{"n_head": 8, "n_kv_head": 8, "head_dim": 64, "d_mlp": 2048, "init": "orth", "init_std_up": 0.0221, "lr": 0.000655, "grad_clip": 2.0, "final_lr_fraction": 0.0, "seq_len": 1024, "doc_mask": true}
MLP neurons of a small language model. Each row is named by its layer, matrix (down: output weights) and neuron, and shows model dimensions 336-431. Each number is 500 + 50 x the weight over its row's rms, rounded and kept within 0 to 999. Numbers have three digits each.
After each neuron's rows, "raises" lists the tokens whose logits its output raises most directly, leaving later layers aside.

L8.down1761:481523477469519527559519545477408476559520500480494551607522476451511542460453534461465510460454515470500564471514443459457486575434455505504583489494487495503506574516580480574515490535377418467484453523422503493476429520523495498513501402558493530582480504554560562494486517567573513511
raises: "d", "g", "f", "p", "b"

L8.down1643:492488510523436577507435467546462479414489526484463483490441486503464450532456446527461469509519463641529441547550485507440539450501514461527496526571470465515394443538542571502410564560487503484502550487480457530473549483486588493447468538540447502495477554484504484579400485376477454508
raises: " were", " have", " are", " include", " continue"

L8.down816:532441429533456533517393467472539585464490526476553488517412439524506486549578526414463478480499549518464445471458456431600462429525543585568501519522556507447490512488486696529483572449521498497420525551518468466538519499415640511463596600533506575531605461475504506562513561518472543538
raises: " month", "fort", " day", " week", "ured"

L8.down1708:523540538482481518507536411507489505459416437485518487530479452540434456503525504530438417560533589575524464431438555499523432577505474462481494501628479483477505509516413482557449517581546443470504504483476521529478541481475473422482508493508429572470574540450495495589463481445532512495
raises: " are", " were", " include", " have", " continue"

L8.down1988:510500609457607504513508433534544452259454502537524454543622578505523461571543544522579461509460454482440426479519442394440443530505471540430442507554402405453425491492503448519463552500544498512541460409466476554542534495405524571562410540509481455583458531613545518537500471459546577458
raises: " dem", " re", " reb", " can", " red"

L6.down1985:553463542487559456551477555514459535443515534496395557474522510564546468558486533380463513553451529537578557450537427534577436547504495524509525500461482451507499514421477531487492509506455498524468428458529435524466516576568570491501493469502418513549378462498509434427511484449458539527
raises: "ged", "ll", "ges", "lla", "ge"

L8.down1396:535505456487553490546517524554465496509520521489508475473512517502597482476482491539465453406504552446368488473443490496431499490531505526513445417448493525542495517503446618487467531519535479524591508426520422491486468514511573480675574484517490564499512511486468498542527498488431510602
raises: ",", " he", " it", " they", " there"

L8.down777:447520538554409443450519502536540431465513588432462523489622521525532515475481523451482470546531490505434481501422538438603513535502411487463517495485533563440506463428468519564449610451525529415486401428505503519505585537527549488560419517488582509459585566546472512489458502501566544474
raises: "s", "by", "ff", "vers", "w"

L6.down1824:547483496481458431449499465451564522430478477513458417419523504503561527494471553556530499463497499442469483432557415489571561543457499481512496505485402489502428557399463574492531539509425486505565574494592432615531510574528559601418510526468520583413469518547505458463447481419591575469
raises: "te", "etic", "ef", "tes", "ero"

L6.down630:587445535474481400556452464461568439493459491482594474534547507405441494543434530476409454427521525397527529542556529551472508527555501438458513595613562555489483505465615497514549504495424499487547537550485579430485546513565503463551533511419560395470435476606509461578565505476560498500
raises: " Championship", " Football", " championship", " season", " Champions"

L8.down1328:576470492520513472468509558432482492328507544487526505484525474538467462530489504482544420602518466446501501530521481447447551507498467530425525457528497564545544503420488521527531446472480545551554465434457541391504529496494553558570497471484467552463614490511460442512468509435480541477
raises: "00", "0", "000", "500", "75"

L8.down1758:500437491546457579496497585495618488265477558485482492557492441516499479497452388423486482434477471503614470601492519480484432444606554522553467500428488460479474476553484506505524561438531472486556513534590491524558438452523544497544518447507577431466497551464538516520546531489471547517
raises: "\n\n", "\n", "  ", " Other", "="

L8.down1495:496422501508462451458516545498444502461475462491466539551423455420436575428416485550419525534478540385491533375488533525564514531532488476545487465468608487592450568519436494416488463416420383418465440498607513450497407522524490484663528473521542542584552546469497570538518502574512434444
raises: "led", "it", "les", "le", "ulation"

L8.down518:446430536528477512421493581450421520694510473522480493467568604501540538376475530493541607527511441488555504536459528508429425563462495588525543450444443468580524490466544468396530537403358493501470605484527563495547466509489500391342562468441452445528547481482493500462528593553591534414
raises: "ca", "pl", "y", "fl", "do"

L8.down1680:529510508456524505502511498515488517494487487585520551454475500536473534479578539517669410520524522476478455541575507489531543434485465501452525549553490466485522457501477552506526514548559553447622492537475601481503539548425498519414560443550586498523385535463494423512479482483592500596
raises: "y", "ying", "een", "ies", "ry"

L8.down979:538542472625628544556594543555546483369460493478511540515504520517519468553547500455558450534487466506578448463549477474415522543488496601397487507502460497563500588429438549441478534451500574499553535568423498481521455508518489554494513480492463545512512546486509446451490452363440501520
raises: "0", "2", "ía", "1", "4"

L6.down1042:527492540515423574534471512562511566545509458474574454550578504559467487505480513506466554570440523424522552489565580483446444483525498430509541462480468469455505444395419493481520570425415566487461547535436438504512497602590457403502450432579522494608531504497538474467524518477501588497
raises: "mat", "stic", "can", "mod", "ms"

L8.down1007:448554525458437501450482592442552412267506555499508471426506481525568532550423449405537557441519521511433519487497524464496430562419551428560481486479551527465432506528429403464416554452405532572423437506507474524469477568486428436525493520530475481562494475639562531515532527550509438523
raises: "'", "’", " graduated", " attended", " died"

L8.down949:576383458470537479491582570484493646296524408521485514534560577505471445540526586487459610493501469473453482444466524494513504554520530553478671540423468435534583510537478464566468612419544496516501521472457444489530461503437541417507513451441510489542467496432423569547549480507409473527
raises: "\n", "\n\n", "-", " (", "mi"

L8.down345:566519582512477660551477414533482499419425457412488519583452438442471510508537467471464462656571489561586535504467486502476618478516446407523501506598456485462480463444490469508466504490497504505436536530476461513420516451458539438479429535439508477552488453435504484519482470488566452463
raises: " were", " are", " have", " include", " continue"

L8.down1178:474419514379479457460401458535485461509506503560509546518502427538568521571531557462528544566567521472516522469519445503505543488508536552555563515490489565573523473496578444553457457566460542429498507504528491488540522498494434582511454550571480397528478461579420464491510488493422594591
raises: "ed", " provided", " faced", " operated", " created"

L8.down824:477474544477532554622475517471475455405463469568496533516541504558478500445462545511504510553595527518493548556476577510450525546541556514401522540549536561486458482556484539455487523458459466575504447478465534468481554499458493521532543502419550487485436442475571465526448416501550483527
raises: " players", " player", " defeat", " finish", " Championship"

L8.down1237:538456518526509475554576426511529454516536512442528575518579517564515466526475458506528446496517441573585481518544516538451471451439496461504487503499609488524385379542449562582497417479447414519476452431454512424422431443403542513478505409509534402569461467448560502463562530522598487532
raises: "z", "ze", "zer", "ness", "za"

L8.down937:509517499451482496516459593462514486412459552482562454528458553482554469509423465525499435472518406464561441479540529446484578398494504522442448528545467436431433440531416458552433516538401532456460511514502515508498505471522609523507460503457435468496427473555472591584548521511594412508
raises: "\n\n", "  ", "\"", " to", "rd"

L8.down1209:489532503480454421424502521538504453396495484521507555555501490477546594513454565550508481480472500531535410506590478485418523504488401560610522532458462438559512517539445499491480478347476528438444501492536552502432550515522569447549527552466474478478536480392484529523616472532404501445
raises: "\n\n", "}", "*", ")", " Other"

L8.down402:630472491547433527503511441459561399425495505468524573538484484568468478476551505514472520512486603441408497522490418463448490465437528485542501464472574449534546497468542538541526491510493501527568430361469497515424450497493618470542504483529472505548542514542457559538432470442477523432
raises: "enna", "um", "ent", "ence", "enn"

L6.down1203:502475554474557483318490508396451524501577536512440528485468462497395558530372583524454548477496497484511527555538558557523450494583580570480504553473464574458452435531530492499482577505549430451419462486466529529531593464496506519468532456519489593580546395405428495477526478467433576452
raises: "ure", "ham", "ures", "urs", "ains"

L6.down653:554480450526394519553559468496470524550495511584546565689620542445553461523453468432558514475480439452495417450522569489452567474444547516478584470439531437556516486524499426529525498530411497464541524614540476520484485477580517493553456541526504485443459531494588451449490502504498481433
raises: " November", " July", " August", " September", " December"

L8.down1628:533480530513511561545604468489472586480493541496558528498507564441514542556420527491536526494586507482451487485488552424504554409512428468431514432441519536471498539519466529557517380514591444400471439471518469492516524491483474559389589493570455497464396430469520490536506443503477437525
raises: "aki", "awa", "ashi", "ichi", "iga"

L8.down1694:556450514565503487505617566469502467426551504549559502491479486569534530467429504514468531454548464551473561484500485550456534489480528522454472541483573447487572569482516520487559524602569509490536566421490488557456448477479558492458574464538425466518532448465458464490529434483495488513
raises: " term", " terms", " meaning", " word", " result"

L6.down222:450592439484432483515484484554507579484542426511455462492597499454464493478558430479442517578513500535464530448476423499577537497582622507497402515479481481517524571517436565475492446518563620576450557394466355477545450518545423500501526471541499468472492568556576424495602492538477521543
raises: " he", "(", "–", " she", " they"

L8.down423:492556465550497511492498531549523465544450516459556491525540499473501434451533464481457471492342505438498534497560585498374541489533432455477503507549516484567527457482486522415450540513554449513474473562499474482441547453521415498628492451454568496518471547442413557465464453433473555547
raises: "ce", "ces", "nic", "mes", "ch"

L8.down766:525497546526514474538504524472528587293485471512561554509530436478481493445464457508512533567450366548524479587507465455478458499503513546427527424499583480472627431492473521561543520497447432422549647630521453542457492518525501478488527503496472401477581501470422640529467497503420424510
raises: "\n\n", "\n", "=", "\n ", "."

L8.down664:469529450491547536446523521411462441586583607472581462490521519515536563511524494491478524543502405473536453472453465507513442484510537533598457435574413439462507493542523476563570522604472519541598609469497560515564474528553428499529532501430507441437520581515493478477566443433483514457
raises: "ing", "ed", "ings", "or", "e"

L8.down395:432536475444578498520530486536553553546515425473527475501488493510546486496516491548468590497386533490471513570549429448534449493455512530438503465572512477481503528485524479519494506460473467490417432495490558584546476594488417389499444519423485493500566461502493538488387571578569532482
raises: "tes", "ter", "te", "mes", "me"

L8.down704:484434571549475465482496500434482443387470575545359480481568418466509606568460473429528452539485477516513489527546509429537497423495511411575568542486495499491598556527399557479535562547560489541544597544518464477514418574519411490562539518441532443474546623474504470513504442487539468435
raises: "ing", "less", "ful", "ed", "ments"

L8.down629:516457485430567467553484627452577386570432411537500486431506490568558439612518512493447440544531490526503465420509557592533512516490501531541465482447484603455450485567538500495484533570433526495563443520526556505486468505535537551504540573436435440499459470460502582498502423406393550530
raises: "e", "a", "an", "as", "ac"

L8.down366:450529489481525444528537549570455525430436565505583535524385474470390485455433522538510496465484528534426532510535461536453536522542508454571513510503562532451457523409444565553532555479532522598404518403564560469481474505498477414383535502481534539429453478495532524487546506569499470560
raises: " what", " its", " any", " their", " whether"

L8.down1906:490497447409479499526533527511516523482444473410454461495461472496468435480518453527470434513430467510473505471521596612521549433526460494543507520516532542498550453483609591510536375456496538565518504464511555515449526587528490515550551453432475479457461557483513568467496484487360538506
raises: "ll", "es", "ist", "ists", "lla"

L6.down943:534463465499423434548525515497491538458481528431493539559349420451514501513399394457533495551494510544442495526615491514490466506534458425540526609491512498508489458503447438475528552513500524503468562534445455474498507501431453411581561476443464446448578590453504564483501564532544518503
raises: "iga", "der", " the", " this", " how"

L8.down1173:513480638540513531540547511572574518401532535565426443462486520493511517501548514490400546481554381528538466558549411558510506448546495574571509501488530389546565571480546486613493529474616545477486533531583457432505474482542460544408587513515461507519596472548458577509463557426414507545
raises: "\n", "\n\n", "alt", "olis", "augh"

L8.down1855:651542509576555527530591523532504490364601535445494548475524458487501521556476542462507485507554400516452508496468529515433486503473558546541526516480506451481523522479594580440494564501577510447500510399493543555538511526502542530510588602470495532464531515449563545505532500506512547385
raises: ",", " England", " Canada", " Scotland", " Philadelphia"

L8.down646:498459518424497363450528508522407529480509516601492429479552556404564443472483478470432577484530462468504562523524408574573488502482463456562488511476509439490559520587353534494493571436501446492481467538493399476450446471495516488512569491385478499469504584544591503477528558506430496554
raises: "ly", "les", "led", "le", "lies"

L8.down2021:559499511490446527524479492507490474518540435457589392476496572402487474466532491489415537499561486472432543509506452508514469599560470516510568683521375475418505513530492552462579457498550405465456465498552474536584480451446480523520490471513472429505531540398522550466504504541521456485
raises: "t", "nd", "n", "nt", "ant"

L8.down881:526470544466550454413422462458556510629423462531559419394484576437478558470508485458498445517600490514477495522563548507492445515393435507481449496452543551538510509445572503494595509534472551533501541442477520451557485562493547501551525457580513494509503591489595512488521561543450494511
raises: "em", "h", "mi", "om", "mer"

L8.down1225:511464543537469408512525447422505493467449544467531474547447563532419559403447535567486483585470502466540507493577427484474515537468489449467490558491456515435525506466574561459503549459436463497433468456500504451522491491506553436541537477459539548510482453578488554547452477374531533537
raises: " which", " whom", " whose", "ba", "ging"

L6.down1483:526462496492516502420472526506478428491460481506513537543505523491506514455489462505463422465507636448482550508636467529478552511470500446480509539619548452451455511557524575504498450547471535593443555491556551394525488520462552464522513563444509463477430450533542467527506546520553515510
raises: " players", " championship", " teams", " player", " Championship"

L8.down883:513480495414467446443487466469464543471519556501514452568496581548492561466452525440492546619516457547552549489525517514438530457610450471530480499550433431439457509417525565564498607461594483523497565470417414502524495536395539427534551498431579575480424487563467529634356401537551550487
raises: "led", "hi", "her", "eng", "di"

L8.down986:429500573512511535469493440468453559498511474507576493528499453476551478636459492538470539466495577555456440562551513493469594450501528503481518486491564534389579598518588455536431652543502508557561454588551517430547402480477441457482362536614472448507518507450516552453507464528433544476
raises: "es", "eo", "ino", "ado", "o"

L8.down1110:573467488573492604417508526519522518281479498484555635546468473511495525433538472455494438545520489433476487488469479478599467474419582473494488430502510483523563537431471511483519403486512525509512499537457473450536510508519463482479503608562441498509514602531527553454504559467444515552
raises: "60", "40", "00", "70", "55"

L8.down698:485409491516470502498521472481519571427579467382551512530470521553432494378559522507482425516474514535475570535508507545440530489540462542402543536567600479514506537469548521533402600571476500481558502457477542544495396586527489410505477429584529427555529535507622479478485423420445480511
raises: ";", ",", "-", " –", " -"

L8.down350:525476525379512480495550491537475618577609517495576554426502499398522530595467548496493439501584527434503504495553548515506449436506502449515535425499528503456500600541441604491547397540613397386497499441559437508464525533414526565454489484527455447464476465422451480546496458502515478485
raises: "ug", "uke", "uo", "uka", "uma"

L8.down1120:615485458428517479508444463511531568282517553458513521528534478482465521490426452528432484523517462527481420499521510462556513524492442503530527449511522469555581504510461453533442468474370499519525569533564514495487512468459535569544503553483454473498471490497511534552546515502483491411
raises: ")", "\n\n", " (", "\n", " |"

L6.down257:527587515493434429603411439464468507463419440519512469470480561528474572490517549469412505525470522388455469510510528408491447403519471509466494499530547535479502552508493528505538541482420482500472513443490495512493533450523553530444529495567534419536494471527561507511459451551513498594
raises: "y", "ment", "ying", "ie", "ria"

L8.down337:494508447473567484489571528565477469599519611500499462489456525468456439476551474455495487576497433503462557515483485442577459538557476553469532635466547496456430485569429494551506537462421516403489493419505437527501357507531436398518483462393359524466522595551515487442390439495483488488
raises: " Bh", " Dh", " Abdul", " Khan", " Ahmed"

L8.down214:494573543455531592458503535538452458542431520527461502554534554518549519629510512550459450449435496564512479482483513473449571584574419529522565514459513553564497528477584399557469544423551580486531525463483482451442496471417526515534446456444541509567530440457503535500503573452430476498
raises: "ce", "ium", "ic", "ces", "ges"

L6.down1188:492617454528500456519495507540518408479432501491446570390619486477486636427433430383438526540546423500472582464581490470439446493454417427502529537541436537565566498423499498471507463515486482529514525530506533549514458553557450468489485501512494421501589402597479485525491491602453448492
raises: "ks", "mer", "ds", "k", "kers"

L8.down76:505483513502387349407513528609484477386518584473475555542516430485503390451446458505587473534503369535500442503514553473485481530442489498541531511443502505406566535470441579476484540485535443492483581520539442501593455461622550483546498501528498453512446439502397568487483438443430406475
raises: "\n\n", "\n", "use", "ating", "day"

L6.down1129:500414539526436495474538524569490568439494559490545483572509568616583593504514493398551490513536442467572395449565524484433507463494374428401451555511621443506499539475459620422429444467486414510595559472533521535473469491477578535607525472554538429485450509587528522522539415511536416488
raises: "z", "ze", "zer", "ras", "ō"

L8.down347:455539467472614468563430473441541567516533565553558532469555521552593484461563515458519387563528580494489543538502416406564443421609553544497491634540484480450471486499492400511563523445459454478452407454466548458540539510479492444497474446471443472452453484457592528475526529518484512493
raises: "y", "lem", "yr", "ies", "ys"

L8.down717:557513447492586530477505456511420470452439425561468482543472554485357498515540519460467452532415482501584539476471531495587488580447386479490514476446449515525598496457385536459568475502507541403387406558553433626519511450466583464532529532467495568614464442523530530541493505516470597463
raises: "cent", "ces", "ks", "ce", "nu"